{
  "n_layer": 15,
  "bias": "none",
  "optimizer": "muon_variant"
}
MLP neurons of a small language model. Each row is named by its layer, matrix (gate and up: input weights) and neuron, and shows model dimensions 240-335. Each number is 128 + 32 x the weight over its row's rms, rounded and kept within 0 to 255. Numbers have three digits each. A neuron's up and down rows have the sign that makes its largest values positive.
After each neuron's rows, "fires after" lists the tokens most often just before its 100 highest values on Wikipedia text that the model never trained on.

L10.gate245:079138100139112135124096099093108077116091110121137083137131116143120151161146141069161062108090153122101098139178085144123143164087155100103111143133132096182120128133106115113134151106096134112151186055091084119077078173177150102117148148082110095158098160111108109156111089155102139077
L10.up245:169144164112207128168127131108084107140121153184118110074111162155171149128123144140127155165184179152144139116105084079114143145109109172165131158142115160090092149108069100152097136126143080125106105139098125087139067113125123080101077180197157106138173124102058212100145162134111084121
fires after: ":", ",", " said", " that"

L6.gate662:097132156085136142125128136151136112140101123153051077112118193146143151071156148060174134180043195088100149150110186090129139148110119162110185114122144154117163152222146180096136132106135085184107105117137102168108166130095092132190158110124104126164117122150127150152182177126141130063
L6.up662:115130155132117147110180151110165144143162125067167130085129153134113112093119091128137136125133158181132096186154161130115148125183110078094138127234099123167196102128161185069090146116109073147068096146185161121111102170144140083108170114094141054115098126136110136146138139113106152129
fires after: "'", "s"

L6.gate327:099148153165065133102090119089184046152099133112098102039135234137158148165141161133115113128140113117106139078119136134090149157214150130144109102141168124126114124136145122164109159158118096168142167128135100120153116109092132107141061097171135085113120073122061109094097111110144110163
L6.up327:170125094108151125162152127127144116136163117121138124183112149133119138091029191184142119200136130188109112138161163159147065149112095088122135144115143079126069150063125141079143190092115150112070129154131121156113153093099099198160180185135080110118086179105149183061099151115133106077
fires after: ".", " the", " U", ","

L12.gate750:107092136133160146107121114129164104052174146077139135138183131099081220149105083096155141177124122116143158199165124159136094140188116131069142128155150076098084148125163088154105143113079102133162164154141117111070114090094129044185080099140152123133096125130105162136130131148117044101
L12.up750:162181114163138113105138062053126115147142147107108129160182109118132122083141137160124106189130108113133145182108113120088040114183212148166163096138096087172065113123104134126150128109120153143143117141116139133148105096130201133085108136126079090164151165158154178087144183080132103091
fires after: " the", " The"

L9.gate312:117145153147116090176075176164187142122099102108181071164122071072125138137181163156123152127109138160107117143089103129085182130168133089127077145146112153117109147143160122121101069096043129164079075165117162154118107127117105137184101121056085125122145152170142149084135136064122072176
L9.up312:151151167159147151118098128099161156182057148080182111164148146123106104151133124083219080041072168167188111095127073124132139088153181116129116035131142162132120127149161104092149085141126111070125144130085112133104197141090134129135141142115162121172145141113060111133081108145137073090
fires after: " the", " is", " are", " C", "C", " were"

L4.gate9:098104058136154095131122146064121098131123117095188158138104129114150108146122134084132163145132133144080176165127138153196151176182106148156121117113131131155087150186115158076156131135097094127173075155114202204069163129114115119105123109184170139123131080113149118105154088112135122130
L4.up9:124103146121167121198035126104191198107106153101132144111172107089165107124098151089207084161056156132114156130127116160160167129105126168091125174086123151162076163196116124151067140114095074118148079151147147180078171100106175118134164124171100069069114057112138091188085120162137128143
fires after: "S", " United", " the", " U", " New"

L12.gate656:203103155159112096115144134100137128181152126170107137145111091127077127142162158177109125142162074137134091080151148127089122116101161085130191121154209122111133170105130107120142152083123162097134165076149179168129080109142129133136167103129162126103144104102135117149128121097153116134
L12.up656:206101142128154187078113139157095105163175165142143109155117138113130075155137144164076122111131162088130119129142179191143101106132103152139155135110147101194133141122111173112177114058070129158161169086182167078169126107142123132070101051085163077115171153155175099114115132109083145105
fires after: "/", " (", "-", " ", "N"

L12.gate176:090106046152115156173148123131189153122160140113153121092152133182139061188090074131158136119150125140129127146126103090052124072183121188138196137171165122117152152101120098094111160117113198160184164110135139163119114118105102098101116146138172109141104118154150115032123145139134196097
L12.up176:024089133167100103158141143120183098071160106130091143160133162166120075131117098130138138126116119129124084165128127107125125055202125063141139137101098131085154147156128114166152100142071093097129197096105142152139141121077155103059125183137121145105145117161155151073168072108115127078
fires after: "\n", "|", " 2", " 4", ")"

L4.gate576:145118130079090129099143122075140151141163101160141091142121062152175133174133129161114143125070132117119091194132180089073152106140194136154126142078103148109130113180108101186096088147065145124158126113122139165194074133134169112192102070135134063157132119100125139106132125094120175147
L4.up576:108112113136137087167082133122206135123159155140069067166159123141056182138113125181129099145105161131110138156112166123141114061140126142172176135162128128085047119114132145087087111107099124128116115110120089155115169058163175116098130110163075128092143185111136153104155138105111126103
fires after: " (", " \"", ",", " the", " ", "/"

L5.gate512:152143109101122157148114170066126164124192102109174134175068117174081212192148107144186153124149048148204120167129127149194122176104104119094148098105150100146137116132106161102159114129156094076108155104174151182145158131180125129077131153194116126170127157130090119118175150162149184117
L5.up512:134081177129132139116186124190112080133161207099134135141144070148112134143138061118098148138161111182162122093112097112135114118063165136109073116148121104101118123106101125116177083100142128117144170124122114123134161127124128132142132164154168166065116107106104110107109153158131187115
fires after: " the", " United", " in", " San"

L5.gate342:100107151162120153104120114094146133137164147128108208147130146131114183158157119147091105167099125148151136145159188136192143087142079150093076149103187179063145130065125169170181100108098123222167138167140133082120194123158098142128115129142133195104104125105152133095128146117120061062
L5.up342:077083166155144095144190114166136101067154181140146132142088148123072132160148158147137141132088155082185061085142124135151182148067121122080063156137136131125130174032115143131227105161133137107227197145136156116132104124153138113160131145114179102133137154140071149137115129114123097072
fires after: " New", " in", " San", " a", " high"

L4.gate450:079162141075121107140146172109155115059135135086162202103115133103129113075100128123125172075106095146087156102094141137138073126061189132098086114163120111151130081160108120151105090108063131124157147134119107112153167136124119104129110130124169189190113156106124066120107173187155224120
L4.up450:068144138114076101165168087181137125094166115104117175095136166112141116114120139106143092087113128107106180120093074126116108155106150152148060149174096092124164028130132120129134084130131140169175158205106099136123083158146172124119100085164071121132065110186098145118112164131181189066
fires after: " a", " was", " an", " were"

L4.gate184:108125085154112114142112115119114152133140135142093152092153161126190108095137121138246103139143104158144160145119093139097118158144131084172112118119193092130147136110100097105169139049109167148101051186089166183163140132117098153161098164084156135105111099158156134133117104133117116125
L4.up184:113154107086073166094111146129105119152147132135054073084126146112127113107093096165107097114093099064115097092144181077135127035092129123130111120093167148119135123119085157097129148130107120114100121099111148074087129163156112111075103085125115124189193130084115122124123115102118156154
fires after: "---|---|---|---|", "|---|---|", "|---|---|---|", " ("

L5.gate565:110155133193148120207093108076127093148096108092114094177166099130188107130128129149137123144127117202115128115126142125108102045124153083075093175171100096053148137197123102054082137129162139115180108158127155144181112164082079081137112179135080130078162141173113129129140152122103156138
L5.up565:125096093163118103136087147075075186186116123161112155117135140133205110201174119172079099084124126136154132116229145143107187127112151179112172138133133130155112141146156135115103117091128161121100087168117074136198149157112134061135208145135127164104130134100141094113137129095098117143
fires after: " was", " is", " are", " were", " be", "'"

L12.gate427:084099127126204083209136119077162109100127097145119123159100119131077167080116144115100136148110134145134147142102143149187104108091143128145129147098083068117162134111184159072177124160152137139131134120074125088153116060150112110128158134073120149131165137094163148136095158130135161169
L12.up427:143103116126140146145119094149124125172109086214112114152134088131185134159104162177061122139102107142126145106086226203073132147098122093168064133110112117143179160154184127135119125180112092150145156087162217129107135121173214145160102079062023202185160094141167172130157131131145122143
fires after: ",", " is", " (", " also", " was"

L11.gate141:155162089143134117125139149164154132106088109085186177116129123087151152230101116131147050209092062165090180177133175167090122085132108155103137175123125104101078130092127126143141122102128133099123139144078138136103214183116162154131160150055119100120117123147121133122065122150149167177
L11.up141:185053185155132156125095082162127098160137154059174102091107126126120149131076109141230119144140139153135129179114080096110133204160170173132119146025146124067103139120104171122079117174140176125069143196102100046152169140123062113092161118041142103093151121122078178168180147127185134139
fires after: " ", " York", ".", " London", ")"

L5.gate283:156139131121102137155142082129125165135121139127082052112186134101118109127172159121128139180133185163085130180171143188144107189108131149151098099122107198177142192075130119198142093166111106153147116074084141092142155121119110100122149074133141063134144120116155090147156113171165144116
L5.up283:146113146115151207133143110104112113132122080102137135174158195158152147119073159103173106179097104120105094119127140088159084123141131104107089115134151204111119191108129174111143051156116094180109109122157082108149111138119134158096131139174062123098144211116159112159161107126144206148
fires after: " |", "."

L5.gate118:125117069162101151128118140162162109061111139148200142083184126131154124101147148112088119146189180173093190129110134096179098136172110118169162136120105146135141115174169111093081111114111184150113154188134157104118157128096144164135129096111107102160144129132150126080187153205141165150
L5.up118:088075134135144163176132160152117198116069097181183089127122147137113153146126176126138140135119098127134093216128112121124111101091136167156124152193143119149135103107133174051104133158093072081120165168149182140110115161138097187115163108160201114161109198066129137138130135172119143195
fires after: "s", "S", " S", "As"

L4.gate580:138087147148138156160108108157145109091160158112139104133122151127115125074147101074091111161096123166131088143099119163079132172145114129102089078084125144071113137126108155145199119169113196189164086143121122148154159129050115145186154157125120117061147179147118093108180098151125165138
L4.up580:146089157161157196154110051144121114095113124126142081108145140144084158058108127113109125199123132137140148170099116137080121174150144144103149131128130190097090169118093174141148130138130186146135071124083128141133118100006126134132112130153095119115163192153144121156131088141159158142
fires after: " |", ")", " "

L10.gate691:115100144111049145172137123078145148118094131110144097129153150173120103134099134154153136131090084171141141180126153110073074092130115116108186114160152156155078119065156135131081148149140127191155149124134053160074148087157133142066178088110133108027128123158136126078145108120149124163
L10.up691:086184111142105119094128190097135084140137145143107153106140101146152105101160063138131187128085127186114131141190075180103167082129102091079150072085095125144137074134206150197115084121102133129106138191140090149110158172125143151077082137192093079117133116119123100140094130148109154155
fires after: ",", ".", "\n"

L5.gate237:190075123106201085135110121131127137105168140136180144115107133121099081159103105122122164101096139122084163112104146175146101198106112139102096090136105094162113123146149190123169155129018104169119153156131123104157161129126151134133124122087126092138187110109178110122161105144140064135
L5.up237:164152153130138083161109090075128152146114187096101152102206133156210175089095144069104070166143109131127103115129141129091087080149123170125153118140141126064106103151151086117137111158107141158148152147173169071154151107089090114152161125138103109112105117094122087127116118162107170143
fires after: " the", " The", ".", "The"

L6.gate271:093122113131183095142062138118129107108106142152140176111137184122161108175094164151152141141149102122078159138150079132152100123183161135087147132198098085120148146160171118133121109109124133143128148152150135110206147158125105079188075120119154101124116102157091118140112177136056159129
L6.up271:120091128078107059148102084121111122127080121115205128212093196117129114157177132153138097148122057148103114119108141101120140149135118137130174113152110120144111136097127114119105103124144130126147121085136167067164147142124095100146135143089121131102112146081077079121168174098135194137
fires after: " (", " \"", "-", " ", " was", " a"

L4.gate598:185150157094090158148069143142108133104114110143106137098124165099095136143146123077167117112140108128108088123123156054093150137146063088137091099178122208152098132109111108114163123113161044163147103079178151105150146100151122126167141079123101127125117109134115153152144123154136199181
L4.up598:207095094109178139164156080121144058133110124107067098182164112146128168169146152191108103125194118123068121131083210123119118124106131106161116132168078139097092136067158121089157137129162129109143158098153136137103141132079118155092126107068123109142143154135125118113172137133130144154
fires after: "\n", " |", "-", "|", " U"

L5.gate873:145154144136176115178164106077117164132117156081167135137146110158146136143131101082178131090178125100207075124159128156115137145107124124146146090180122106125104181126130140071096133094192079154162177109142125142103099090092117099130120127163186144145131165141072144174147130139135136095
L5.up873:133131153129166128161132164125102123158124115069188065146106104150108167090156151091127114093128125097098047121051124134141141182140129148079117120150161119126085183112160146116066180098087103126109172085110132159096117089119141103107135126113130124126186081129105148164085152162093154142
fires after: " (", " and", ",", " well", "-"

L5.gate214:086136152150125136126068121116107111139148123044097155103122156155140135217182150072104150123138103113144111132181164151130119072134140106164089182160081115129130100112183148132135099105124123158101109125098116150084126038131086122118132173122037101044114123141124179128144117150143158150
L5.up214:177166157110139165140090136089136243112129138094168091064112157179193074143106149101138137134126114143093094128185142204127146127112092124148124133117160130138144101104152113089134158142139139149108121122087128105118137112087091122148136191124117098159146172152133145142084140092144155122
fires after: " |", " and", ";", ".", ","

L5.gate200:136056166120153158122114098162118120131098170127093159150119140161159114182094127167070141154138137163194170000104091146146133107083148183132126199137084122131130101151128116106152155146085132091131060129161133133121152172138210157100111128112068163094136071144124104146163145142082098118
L5.up200:119086107064081088122136184103123124143089088093122140135148102130129091115123146156097106115151153133078139118148103136119118096163137141173115121183111134166129144131097155156095092091134174046122089100177053135117146177183179080167127106145150138091114184080095138118135088115113168127
fires after: " the", " are", " is", " a"

L7.gate781:098135137164154097154143072158144116101116092134108127172095099109128075139132138130073203125134172145105106147111161077114096132132140093189127109090120067115072178162117189145081193130045106108073135133154153162148121076125128142069141097096048163119122115146123099156057095106131096134
L7.up781:181119166151144070123125125114165099105130135108057109158150138073107200109177187147042150137110081124133157150105166125080157133135083128186103128140124052147094150102122134145095163103113153110140107136155183126071132131103101142117135171132080157096138127083125158145225139192077076154
fires after: " the"

L7.gate202:208136140111121097107106116059119174197104106123064108129129174117134148036131115108187140161098131169105087115097095140096108073147214159118138145138103133127066171125115100122132125107077148138120126120195123071115115099157111098157149133128148087138187099163137076096081180092146078170
L7.up202:121183097150116125096132052098143060124147167132085115062094165078182169122130141137122118159114128117069136132089164171151091074140160118072113119109110097178073145076107137104124122142122139142104177148203138078137146124153156061136137131126098118159091121112134166177092118189151142163
fires after: " (", "s", " League"

L5.gate642:164136118169086148111104146178137184200108142060125142213122103080126149113138163137104114116123145111090097159147114075103127124139122167108114132070104156124096163139126208146109143187133156174151069139189099172137115092102097173106154073122135109134140181134146131123111160209121172128
L5.up642:176064089205082159137087160120122142160135069151077118168128133149097199107145200088152081103119139156096140111150128120098096199181115109164075124179126132230070100137121124124127138189062126188106119114128096169127119184089122183066129105158170125126104206101093159116054118091103152145
fires after: ".", " |", ")"

L4.gate349:186124151099123110152085139181069140106111133126134107076145087141148114105096135127124095114118150125101122106117150110070122064093128081136185092145168146170170137179181118075141154134120106110159131133214138058106148084188135094114103137083010115164111081131132142114136192108166150142
L4.up349:160067167145115110131128018157122142123118113131107103135118183164165128129178146094099160126096085143179143157111160125106131103147184143177151129116144170133103130144156109114129114161088093196174143139131147138169125203131091159152134155138129075161113114082100119134136097152130194162
fires after: "\n", "."

L11.gate357:073094117165093111099117110085165132155137081120138101139136121125129148117147163085094151122144147163120170100071142090111076121138054119104105117139127146127124142152185148174095089088103082076093113102089172109132052088129122063156121091126113198078163165133154124131147104144120191075
L11.up357:124131162113155109128078125131113118135134127139176109107163092152123148132126144108099122091151111135085128138157185117083092125175049090142114144100065075058138079076131130123136090103113159193188135082114172074150123125102130156144120105158113155155151114126110166111190157105117140113
fires after: " the", " his", "s", " their", " was"

L10.gate557:125166091110163111124155116137146220122115120122152118072176092169100153112137112107109095129173127082101103169164094143101138103159118158113130142096157118126135162108149164121119126097140119124109108153103185144163134144122075144139118075203104078121113152088097121152105147089135113148
L10.up557:059120145123142164126112125160147194105169116071173118177157125117161182143167170064128142114192093125136064112147092145137142137106104088175149081133155114181197103109066102111135087173099114103144065125141141078105203146130095128137132122146096093113133119124137145176151134094185137098
fires after: "\n", " medal", "/"

L5.gate34:135155089155101190129141144100101121124088131178087193094118151101154109121172134083150148112137194165144105147107162126205160163140158161097189145178113114145144123168151098093170148165129139130188099159150118114120151152112131118156143101112137133166183126145169120145161117130137102172
L5.up34:194136142096146141142079162129154204114120143133142085152197177077129134153103117102162189114138132095175140217099124103137188117136142120113167134157126203128146108148126120143059164145158136121115123112117199128072112087168198112125165135135091142164085181120105103126137196122120146152
fires after: " =", "s"

L12.gate465:119148133165084151128097169131184133098105144168126167144113094107117097100156121075173133111106166102134114134157078127044118097105130161191126099142159147144113157106162142070143163164153090139141146100168127126107160126179095062069166108127178135120106140157128074110128074082123168111
L12.up465:122121113113142154117122104143165187100078144156138139096116173116101107115138079177177086140115158192129118131116094092074132139119149179103131126127103152147096100156123076081098168078127124159137066114116078150139218091138122159134159153127120192162097110201129082136150135109167097140
fires after: "\n", ")", " 6", " No", " 7"

L10.gate144:093088119124111087153137090127126142165167100133088151095065162173206117155174125104164133098172100157099145149131160123102078129131167101146155111117125042109147081081136074137115125126128135189145108176165136143139179159114091180110049130087162127129116152166140090170093149084103139170
L10.up144:131079084087080115127144046134159154156099213078115131172111156151142138156116135126045163190118142116117139089088121067122152140120118123185072126116153098112181115099155134126100175167126093115140086169180161105146128132153182145154147101138011058090123162144141121110129118173133141137
fires after: "\n", " a", " was", "Early", " is", "=="

L11.gate524:075133124112088155174145103094111053115130138121171121143163139150150139177109098036156111142150130135070101088083112120137175129125129122113145106149115161107144106118163128132111165144112115142161103112144170134161094110100134179200117137121087126135139118101112084098107120112126088155
L11.up524:158169086107127134156123093151143132142074106072147163175130143190155123141212102127164152124212110135140136153195145070111133112121133101147179128145114052123151137105166228142146050177102093146107159039086190080138112116172152189125159147093113169088096135093103169149124145116138130115
fires after: " |", " as", ")", ":", " the"

L11.gate343:048107114116100119128126153095148144134113070104147147156103098132167215080105141186120124139072193111092123207130184122079126121137106132092075143132118134165094217098135138131118062152141111114122136127082138145084080113066127132108185116094114174142138138207120151124133243141117119112
L11.up343:106087086073065069135084086128086135120088093118127139105120143107134089111105114174093114135134124165106163134126152125080096152106212122159152170139095077124123173115107115142198121130109079115137112132154083086123110102124137083101135126090163130115165129126110126157171154131150019146
fires after: " on", " |", "On", " On", " (", " the"

L6.gate113:139083175134079135111091165164089111127096113133127135149121137155064144092163124160123121082059141093136164124132124135083126079131106102148118139201161132116175176162121175091151131102117125099091129128140158089092140123106193100146113112160150121158095149164179128112106101155126094172
L6.up113:154106102151137057060088140170100112157111121144142133102077137142110162078203209091185141086061108186103056113105106174169119131110121166191122122157141096105107161123175079147204085103110215132140139134161085128174116088084072140148083132180154094171109134112112126181145116150134128146
fires after: "-", "."

L4.gate673:141179120134169154105147066090123115126175117158094064126102127125174079098184120093151099126136080117060120100145093118180116174128145087128101106121118148125151138160137205119129035125128062101134124132107170092142087122154032129068198144139075045100128074110075069143154136115126151119
L4.up673:166158156086125114160115081087109150134097199174108104133105134153126165085174141138142156123110153082109140149103141149105106070069143147123108148142244104117121066135120126051157109159137133097169087151146132124156142148105118144164080136128146100129126176112130166137121121138113122112
fires after: ",", ".", " that", ";"

L5.gate499:129150094160059125184142089154157130081078104139140118133119096172108106120138159132120201165175105130143110106104115106182139225101118137123091098122083156069036176071093177129107133172118135156076065079160168105125096116119149088102109185140130126098128107125133138097143100043148141098
L5.up499:136173135094180103110194143091160112176181160127130080114140132079126167138098106142064155126108098079144100162123188147127058101152140156162101140126141126181118127123179089111099153192174124090113113194166133107204114121111120148143118089140160109194116148156140119138118147116112200118
fires after: " the", ",", " a", "\n"

L6.gate305:055142175138145161163085162139139093118133103162143098096141154083120126145154188153157091131153084175100145103161122140095122098099154082123124138142110127174135152168132140128061112081112056067176137141144179137135165141179139173150134143086111148156126144107133143115140140138126116191
L6.up305:178145162107124156169122174101097123096152153177099130094130125146109135127111168143149139171101145116103220152097142154133153146118087096075153062161158170125127099147087088102144153162099116126224200034135163126195121071155139128125115143147134139099140103122073136139099204122083086084
fires after: "\n", ","

L10.gate79:127208102158122108147107140138159150135117140138105169096135109143130082115068147118093136110121136115127107123162093080136145136083150159104099149118047199171095157174104135115095132071095135189089136163140179123097104148113082123153134142106158138077123112150165094134114105093142110179
L10.up79:163157139129093151125131120151073111112143096105184152150157153087165151107095114230120150118123195154155123131112110142132148125096141151106112089176098113152136140117129105064098115187122070089176136098123110161123139130159194134149119121180115143137175085144109145130109126231135217120
fires after: " C", " ", "C", " D"

L7.gate617:118198109109132142113110142101149099168161221118108121078150177110162146123139135124183180090120154125096153134161118107182124182109129158118119072165112130113151118147099164126125154099117114124123043158122167142123137105147093152165122077090128141145123104141142139114123173119115144172
L7.up617:130162142150168099103090134052146092174060141086184116132106104100105072144131179133132112188074107096135156135070053115120096104154124129181205139136101103128130113151124152097065163169089095130174218162128161158106104103145130120076104159171088117148125115138135048118151153068201094134
fires after: " United", " the", " |", " The", ":"

L7.gate212:061148151135086148147110125121129126056146146127159087171114149124096131108138166080127133146151137141105104159155051098156051143109135130140176126154113114131169134187135130084146126135073189112127097148148090127117149132135128128115147145152101164101150123091126114140113143090142208126
L7.up212:170062135117156114171109120127170102074170163109132151107137114082119173146138109108148074139170127138159102128076158215130156147163120091128150086163128110132160138096113112146142107173159101127155155097091140201104136094156104188194151133083151183172154164169119121102139155101100109140
fires after: "\n", " an", " (", " a"

L5.gate755:117177110114102106089155107111157096089149154090175134142149119112154175141115154179106139153047123199129158174155135093159174109115171161165109112136131094143075136095066118113125134075128140116109109109110162114092130135110172090133127125133115160129117095104109117150102131142145125101
L5.up755:166091166160156100147050107124179153071162157091167085150110131116121112133119108180117087135097122115152162225152088070077148096134168122128140073084009098113177162113125157087115076203060117079171086180119132101157162126197067132128177140114104082130112096118154113094183110108104064135
fires after: ",", " the", "\n", " -"

L12.gate500:097107098137178077120143166151147101211146139139143159185143092168167165105168139131152149184124047150189139167062104162103139108139139103134150103141142128131180110170148125128153092206107150114095134102024104108119085114155150153096089127045170121119089117137059125076148112167121136134
L12.up500:116148119075148146162112142054155077065132116136125114160171119156185135141154085122105149104123115205099119167116129108111094146154112138102155127144146156128130121089124182113170089100091191193163118120108101165137161152091150112143157205166148141083134147166145116104118125209126156097
fires after: " the", ";", " ("

L7.gate476:136149140119088100145158098166110126135151121085094113090177122083095151124120108153112148195095133080161079132102128096207110153091058132181128103147119135131101105141182124179151151148135088108101073136123132130087127098121132107143139106091124091125089132152164163120146094061164190150
L7.up476:107138100124113136101112107072136112104152115120156083117126154150162092098146125121076125167116112090119099130108144148130148134131122081137115123105135065138139169173163085092099107089085141171146108168119109134161155103111135138130080111140104141141168152130123124113114152131127110119
fires after: ",", " and", "),"

L4.gate832:134116191108084138176130151153103110159134098103118140161111149157082107129128116084161141180037080121158148198077167149109139113150130121143119154114139167158097117120137184089163131156149152124143126112129099150098127082126104102143154103111098147063183148170130130159118121138188120160
L4.up832:099130184110138201134145065160104084132173142109073090241129159144153103091096170126114099169091143121083131120138170148108121162190133134116108139164126110176125118137127196049133109135096106127106155121165084097190116105085082104139090099072090116131132132111122090106137135142121168107
fires after: "\n", "-", " (", "==", "W"

L9.gate346:118126117145129082089101108121188070054149143078150059191150121154088144108113176080130144199087080179163123138130129131090139163082110137138106160125145178145150131105098097174167160152100150119156069094109143149114167085146126129132112143117083121138110090180120116097142077118153106179
L9.up346:171144156103108147135099111162154122154110079104159106128158148126111144133088124186120125219193180111148150095137100151166148149100163245085123126179128075148109127124131098066123136151140133158147122078114063133155023135132114145114099110099091148141123133109125128149124125104121143139
fires after: "\n", " ", " de"

L9.gate836:117092141181145191178146156088110123131125137122095131102139137080096190133069114105163103186150163117084221130129135116191110144166172142099214137088079153147115200150162183058059152131101106159144102158131121131108085133090053127123158116155088173130122140131151195127138171175107136077
L9.up836:057104124068128159159121121122143131103165136139113148135150135090130156036122102148151117095130156199115104106148145116166095103118111070130130142123123159122118158158099083129128166176141152087121085169159177129108156108123079135142158100194147120125161103103144170128144121095126195096
fires after: "\n", "==", " ==", "==="

L12.gate455:071150122139143175134142167117115112158134173156078148150108133067116134115175166124145138164145206067065156206196120143097112082135160144168163138116194128140093165083177172100130084146083108158081037120132125119099115136099142132123124064133069195175133064203099114057106140191143105112
L12.up455:084096141085119113158159105158140190102155141111131126174076135026156135092117183118143161145134101131152173127159129143130132107108160170077123115108187151161190127124097128086091104123122100135133079160152139115098156120106132115136130075129144153188119121201106134121131129148148125118
fires after: "\n", " |"

L5.gate554:133077162131092163154057103124143101090146145076159092118125142125164112126142065099086037183090139115155128054121116098162112152125142102213103047196117077126135156129128107089155184132121133196185139059098118164101158072177155108149150169085129154042171123106150140129173110099095154132
L5.up554:084128136154102121129065163129088152106150150096148147076227118132155174163083135142135158069136117165176145140139149065067181181172097122095118136168122066124074076130099116126057175091057169140109104123101073180099156154100073103126096139148086122046126105169168154117160142078104132075
fires after: ".", " (", "-", " ", ","

L7.gate627:200118124137138165145110146124185124158153106166136154168220129139095069092096095167173110169146127095129147135155155151076152113120090181137161088116081105156114178152112101106153192141114101193121109147126167148106130119088161128114147191145163140099141166086093114176136101097156093058
L7.up627:132168069105127082114141122101089123096113135156179101115135098174146138108145116113154143087093161119099188160131147178134140070179110056108143092109131142196129100103171070123150090160154060122109182135098133149115177138144135118124109147124069152105169054100135102156121096114098149103
fires after: " |", ".", ")", ";"

L9.gate518:111095128177119163163089115121100160142135096170113108141091170092166140181162178119127080141151185184122109129081185126130127126123129167106194128126052122134165126182122151117128176136147128085093184086096171108103138162083135157144137097105133116080108148126096189142155106152160090123
L9.up518:121076075159122130088107150132128112111042161134116114152083136149149090145130112153114095123144110156085131153098157120099136113111141127057059135128136121165119185135124157115149078184094145100050141120071190109118155101132155193124138120109160179085087111140128099152164151129069086134
fires after: " is", " was", " as", "'", ":"

L4.gate483:140116064081119109132170095098126132093129154127077115171102148173159106168110154181124119161124098095172177134161136157115073105132123167156095168107113126151189147164105124135124069114137121128133122104150169096095170095135121163148119155107104111130135151143063174119085120136101168135
L4.up483:050120119128077141133115158113117128142124143143152118125131170101142182142167130121122144061138092166144114141136125069136126143146147177090119150166156183083155145109117170144112192095123151111114104114154164155121127141096125142144150133137118105111113078139108087212119116187128145121
fires after: " the", " his", " (", "W", " His", "-"

L11.gate658:141106161125141142130133178074096165152119096114195148140139184105086166171119115158165134105166114103087153142180155135126081126088158163068164165088096108207134137142139178208145199144091121163173059128159157163103124148148106153153184118111130151156124127091218168145125130193177111113
L11.up658:128145119092151144144153146143094148140180178135127075139141097132150161141098134150140122105128158140166165120109123065134118115127031127133138091106053131172074145161075185144134183099100125079174157165113094142062101125128097150048133143086160132113139113125159158158119148081134149095
fires after: ",", " the", " for", "\n", "."

L12.gate141:132145126158116125141143121116152170187096109140126121153212164125168118149144111122126109099109122187090107158135046105114109118099180066137128167138066116076129162154152129162099165121110121085114101191137142081032092157134141150121129108106123116115094145122113118131113114086115211123
L12.up141:110180152123145167083098119143150126147083131129123080078147141132164098164128088174057152091182181097080152159125108148067126079102142068130136097129044142138102086161125157104133163109162068087110136128171187124093157073101156142099101125120108118140106136108074131155131139077146134087
fires after: "\n", " ("